config = dict(
    n_layer=18,
    d_model=448,
    n_head=7,
    n_kv_head=1,
    head_dim=64,
    d_mlp=1792,
    vocab_size=2048,
    activation='silu',
    norm='layernorm',
    norm_place='pre',
    norm_eps=1e-06,
    positions='rope',
    rope_base=10000.0,
    rope_fraction=1.0,
    qk_norm=False,
    attn_scale=0.125,
    bias='none',
    tie_embeddings=True,
    parallel_block=True,
    init='uniform',
    init_std_qkv=0.0249,
    init_std_o=0.00414,
    init_std_up=0.0249,
    init_std_down=0.00207,
    init_out_by_depth=True,
    optimizer='adamw',
    lr=0.000548,
    beta1=0.9,
    beta2=0.95,
    weight_decay=0.19,
    lr_head=0.00719,
    warmup_steps=375,
    schedule='wsd',
    decay_fraction=1.0,
    decay_shape='sqrt',
    final_lr_fraction=0.05,
    batch_tokens=65536,
    seq_len=1024,
    doc_mask=False,
    train_tokens=990800000,
    steps=15119,
    dataset='wikipedia_en',
)
MLP neurons of a small language model. Each row is named by its layer, matrix (up: input weights) and neuron, and shows model dimensions 208-335. Each number is 500 + 25 x the weight over its row's rms, rounded and kept within 0 to 999. Numbers have three digits each.
After each neuron's rows, "fires after" lists the tokens most often just before its 100 highest values on Wikipedia text that the model never trained on. A number after a token or word is its count.

L4.up625:523480546543486497456474516473523524530459473474513495509528496536491504505482513521499519474511530433495490504503548532489510499491496488507523484545512497516536481517532512502521510486465481530488540484510523534480523469507493455484516478432493497563500537471458509553521510522527484523523490498514558472478494500502479509509494493496513488480494479539498453487460498448483544490501
fires after: "sit" 14, "p" 12, " " 12, "ip" 10, "m" 10

L4.up1584:487503460512460483506491467495468474504499521488511533506498501480546477503504501536512482476459484563505503516466486544526525497488494500480499517521478462531521480514515499464489519507454460473505488510496471528516490514521525508477493526485466513464507491457494496536506455456513514537455496482493506509521514463498530470495518497492484529535485460503507514475472473530537527503480
fires after: "T" 22, "a" 15, "t" 9, "u" 7, "z" 7, "ed " 7

L4.up835:502537554520514499503557520511479510488520482528509508520480493485488462521496495490532500461476496456497525484466489485465507503512508539470460519443472536511486489519506505508515507504573498507505502532500517523478504540524493467482540534505504474516464488479529473519515484473473491479517517520492540505541474506519503497524485484489513517502480482462468512473519471519487536503480
fires after: "f" 26, "F" 11, "d" 6, "\" " 6, "fin" 4

L4.up603:548549475557483482475474535429523500490505522503435524539430496499510551484517497486524466490518518519519523504488490503459472500483496521510518489511484506518496524449492528502481448477484500503514469477503462495534527493539535537539498533499466497478488473463506517452506499489497464473504538497496488476540513548514511554497473471447521486531482463514486527473495494542500488524490
fires after: "Par" 18, "ec" 12, "sp" 10, "ab" 6, "Tur" 6

L4.up1597:529441475523462476497522495531488461500495503510458514512530511519480465541526471495480466493478550465529541496502454495481455465530477525503539530496518475485493518518521482466475504510507483506468543529512493522546499514549509514504502540455504523506448520516547547501533486513523503539514485529494473474484509480549517513545525489500485523520520499485500484512511493522493557515476
fires after: "the " 21, "N" 15, "H" 10, "S" 9, "V" 4

L4.up1649:470511497482446445526530546503512538522494508521507514508518465494504492512482559449512493488520479521491473542514515484491515540505506529478441530479462537498525485521510508509511519478518513489491473526493478489507477509482499478506522509486521526485525477489476466472518472526479508473493504493499488485498498486507532521486488491531464501530505484508509479469529508491517493538537
fires after: "v" 19, "it" 16, "St" 14, "end" 7, "\n" 7

L4.up1121:545477525457422508470464522533416445553505517475472462491496503500504477483540512482544514499493505442479503478501473499497523491522452493505487523521470483500486510499531490514491483496525458474498476482486484502526498491520556513488504494462438510516451463504480503521524487551512523501479520566467520466496505459526538512438514525456541500464485481509502498528506491483523524544454
fires after: "M" 22, "member " 13, "Par" 7, "pro" 7, "par" 6, "C" 6

L4.up464:483482539523525506491477484520526481503542493484501531501481477534505502505478499487508492494531478512495516478487496475494527522511478493499472524500498505494516474507521519493500505481499449547505489537498487527500528528525489486530528519503521516481551507499528462507523499487437498496518473483487491512525526486541501516504446482497512489477452502531449474464521504476517543494555
fires after: "it" 27, "id" 8, "ann" 8, "ag" 7, "on" 6

L4.up1245:525510527511502454518521468459517517526478478537505511472460520475519548497496464513483499441464533474493507464494504508534515499498434522470482547495478462471515510506496495515462465532494482485501489507505515516466521514530469523527488442519510496505500468494494520498521493531535500502487455537507516442491471522495526515463545472515521492497479527545496476524533551478500517523462
fires after: "| " 35, "Al" 8, "ol" 5, "um" 4, "am" 4

L4.up110:543480521469504494493504487524486455485501505534516493471500506495493505498509471498542493478537519465555562491457469486524525448517480516500483488476501480525498483508498460471492445529500465457499515525505529509512480516516524541469542490512560501506471497461538518498499550444485540516539529486497523440489519469496529483536518500487495487516510484545492526483507517458500553494477
fires after: "| " 19, "w" 9, "6" 7, "om" 7, "ow" 6, "W" 5

L8.up1494:496502451499472496493520498506460508493460483509531458487474501494508506515486536518486456460531505502507505546471543500518482509493507479486510508494519483484460476541552493493501510501489476527471474488544450470515487492530513531487536489478496483471509524529531482472508522479483523503502497547492511452537511526521512489532532493482537477530505495520537495524467507486511524539468
fires after: "/ " 22, "| " 19, "-" 9, "3" 8

L4.up1172:480470503468471474520501500484489540478537558510533512535530510482523526542502477442520502519518502487520443494509509501474521475519538484507498505459482482465479502445503522506484468493512497479529470493476491497546490502534470515480502512489505490471463499516499468522522465455517552520487491489491491472500489503503540508472504474503539521513500479493507512500469496499467490496548
fires after: "g" 29, "fir" 8, "si" 6, "comp" 5, "o" 5, "gr" 4

L8.up867:476508468504486495522475500497485495535532508508484540534449491470509536505503479517450488529476493471526524478542508530523477529530500511488478503487509516497458554470489516499518540482502528500495522473483505545497511518552523492469487518483491507521499548515510522485527492497508478492478480517506513469523527485489518488499516470485491515529535533518507550482506509526530501506489
fires after: "H" 22, "Is" 10, "Br" 8, "Riv" 5, "h" 5, "S" 4

L8.up1576:527503496494460506522490484536484501527510457522469474522440480528501493511489504517490521505539529505472514483489504490513493508478535548488503556488474537517495476528513536494515508491461511487503495508500500512458491500542467510539515483489502529495495545476465519502516524468505526482536489532513511497518464489512457508497532467467526517509501495508480499543505449517523515493531
fires after: "ch" 25, "med" 9, "Ch" 8, "H" 6, "ph" 5, "Med" 5

L4.up159:494524524482478511470512476508481488506476509555496491489511536505482451529486545453525484477522486519534488479486565525523471504481522504487496521463452515495512443534507481524530496455549419480506495520543535520520473515502465498484525471493495528497505513534517494490505511504517520472462507521492454486511461523495509508525550492505552491496504513465465494511527476457475513534494
fires after: "Di" 27, "Comm" 16, "m" 9, "Of" 8, "E" 8

L4.up1582:493505533497487514495514520490501510472506537501475507497471508550489450523496520463510492489539480493507451512504523516500506494467515452454503523462541472545473485534509476490566494466514487512496486499567473515550537532478479494487470496535546521518480500491489471514484492510485506522495482468488512433509546461484486478476517457475498476512489492517533450489493526477506517556518
fires after: "n" 21, "fir" 13, "Min" 10, "min" 6, "N" 5

L8.up574:429486497521467484505504493521502465569471483557510493463493494508537549474458490477527496495523548521531498514503504488486542486513477522479495502537474449486492509508466518508517440506489459509509514501507482502510506537495465503450493546509488484515470518524538494476488513474501542474476499532504517518466510521547539523505538518518528499533487492524547532447512503540515476481479
fires after: "| " 46, "– " 5, "in " 5

L4.up623:445467513523481460515516464517493492494493475514455490486527477483559488474488540478498469484487483492480540505490472470509499487494504519486518527463478497534499524519524489504495487547477500497478491547528490531524490508551507551532510467496562517493481525480513526474536444504507525515465502513500546469496483563515487542473512481470478530502471484475528514454471533517519512521472
fires after: "D" 15, "H" 9, "St" 9, "d" 8, "Z" 7, "High " 5

L8.up1749:524492527485477490450508502476510475482506508538454497509479491496490518516496507504493508480552528511488486464454527492507492474484522511496488560474465559506515539520466462471497458489540523497489461476521521460482482466544460512466536517444445501523469520486479486531550490504522461537470486500509498484507508488480494452532493487485511474527518483513501473482456480495488496477534
fires after: "| " 28, "M" 6, "/ " 5, "m" 5, "(" 4, "p" 4

L4.up224:511479448551516504486490467430526529575528513490484466538507483496513515493478511529446506467495480479493573499485519513518549479510511490509503472518493472472506478486483500511518532537485512497550501504474509550469492520528510496450507450501551474559524484498492528493510500532487505496453517500472523484480529491455469478487525494503551505478493508513463450456489490491497483527547
fires after: "." 52, "z" 5, "vari" 5, ". " 4, "L " 4

L4.up1081:500496514501467503489467514480505469471526517520483526482476494478491484489474481539521455469533501475512476523487546519468516481498527472502496551478494495501493444499515501527516502462533480468529502512537483485446476523480486514462494507454488544511467538460463538460508483476489497514461469479492499508529510539497484513500490505478527544495467474497490534456513475498480497551577
fires after: "(" 24, "Min" 12, "min" 5, " " 5, "M" 5, "fil" 4

L4.up1259:497498530514490513524518478530468495508496513479507507528517501518474518439512535505532531542525507473513507522518482457533499534516463524480541558517524531541503478530468483484495458555492547470541516513462496485471489473553540524514509507479472480485484506546533498497539479514490448495527470549505508474493484484514471503502482495503493504526542490517488499461501475524489522460526
fires after: "ob" 32, "Ch" 8, "ph" 4, "row" 4, "B" 4, "ch" 4

L4.up554:477529500450476508510488521482481500529501490543473519476528550539474498511509494497515476490547470502498516455488481516505551488530513549459529524481482471482511490516524505530515524493510518542488495523494457496473493491460529492488515466543480497509455491517517510455500470490505449498509515487550499494512511511494478466481482485474565499506513491467546496450497539455515517519521
fires after: "O" 13, "o" 12, "B" 9, "u" 8, "San " 5, "a" 5

L8.up173:520518522496527447466533525476480485476486479547517513499505508478493535503516499509554474520522517475478476493501510549461530493478510547497529507500497487474486485513506502450473503488499497512504514506516525521478450501501497539504473510466511467545523501498515532508529504474479516558510511535472483504532515508509479470468512502504466496557501505516476526503482473553534506491487
fires after: "d" 14, "Ch" 13, "D" 11, "to " 10, "K" 8, "F" 6

L11.up1036:496515489476477486443539506476469534457470439476535518525480572505501507491466484484481531466507539510478553502509517485481525468478522516468469473501482504538502474513483464502488503501562528487502499487519533516529501504459522480486527477516507495524468511564506447575488489513521557488491523509488479488517512518508534483408495507481484472556489509512475519513500501517536492508486
fires after: "re" 24, "de" 7, "con" 6, "em" 5, "s" 5, "dis" 4

L4.up1628:479498468506486500499487520492511538508524474515510484509463509468537534498470535477473539518496432465517530519475500519491509519508530537535537524535528520462484472480492545497503510474516503493511494541511481486507486476571496471519541491465507499477536487471506498519569490485541509497475459513482529544493502525491522516534493461470486469466516511502491447446481481514479517487519
fires after: ", " 13, "th" 13, ". " 8, "ac" 7, "d" 6, "z" 4

L4.up1352:488452501516511474486508489499493452510507504528511459480467455483499500482483500516491486549478501488510499545522513460487476495470531500487501463494521515519521510510532512509506504462484491515489470513495534483517520515517449512529521496501531500494520486494499494502494498486471470527535504502505493510456499514463528520485495440503491526509483515487508457509541529500465495509543
fires after: "D" 27, "d" 21, "January " 6, "ell" 5, "December " 5

L4.up1250:496479500525525472475503479518513535464507477495484511457432529521522498448483526483499474508528498474473528508457486461511472491480511479452468532502536513539500484494464490535497503453486529540462506528517488457504538474487519550458478494525484472511495471516530456551528431516455499525495499526511494482546478471489522499462470492499508478517476485483470539536526456470501532495536
fires after: "th" 40, "Th" 6, "M" 5, "ans" 4, "ash" 4, "ad" 4

L4.up807:466515498515464488507497501459513491527529504530466530506501472510510496538464562514521469534534491536489502525510522531527465517468555543465542490460481509527457516491515550500492508469565452547473527494500481467518504529510493497512526484520517467468533528533487482486505526502524481458484507493458492498499527488505491490531502497461493489503486485495517447502530494494455506487516
fires after: "o" 11, "a" 11, "lo" 10, "ad " 8, "l" 7, "do" 6

L4.up1055:517511459485521511476479554467495496512500515472505495475495513532508463497490527513511523536470459469532554553499490531488527474491518518476501477481518473462467519490497486491502524478492489496503504496490472548493454529498520493515523467520539477496524538468501513512519477521517477460500495527496471483506530496548559486528497499509508517504502528536502480526516490461493516526535
fires after: "al" 18, "z" 12, "av" 10, "n" 9, "v" 8, "d" 7

L11.up463:487525505510487490509547504505499475501489497524511511493504515494503487525518566479511531503504510521506492468515486547476481505463495510480467506499466506562477481513519464523531461501513485472524452457526503518531508475567499478516513508503438512485558520502546470481527467545462496539480490491475498477475556520551512517542486501435522477514506512537490485543447514524497541516465
fires after: "| " 31, "tr" 8, "ty" 6, "−" 4, "pres" 4

L4.up94:533490468454466479534520508496474462489534464476480467475511482518509495495476518519495478522543461486528533520465501512485509550510536522500469476537531476500455505502480547487525520530487509498471497518524507541489478519482465545539472520492448513510480476491517481511528491477508481514460496501485458496533529501483511498506453498461485516519544469501511535463504484489458541485513
fires after: "a" 38, "an" 10, "o" 5, "Ma" 5, "A" 5, "i" 4

L4.up1043:559505475507486480512545532478487464510471475482508456516488542483502538499523490525460538491482464473485480542534504549536513479467474511522465496488487463471514514514511484502529521508494481531519481501521453494480490466505536492491479476492474493459503494503495500517524502503482524496518498493470464484505504479533535474517486506428514492516497512523483458455518528454476530486451
fires after: "u" 16, "t" 11, "i" 9, "ot" 7, "un" 6, "on" 6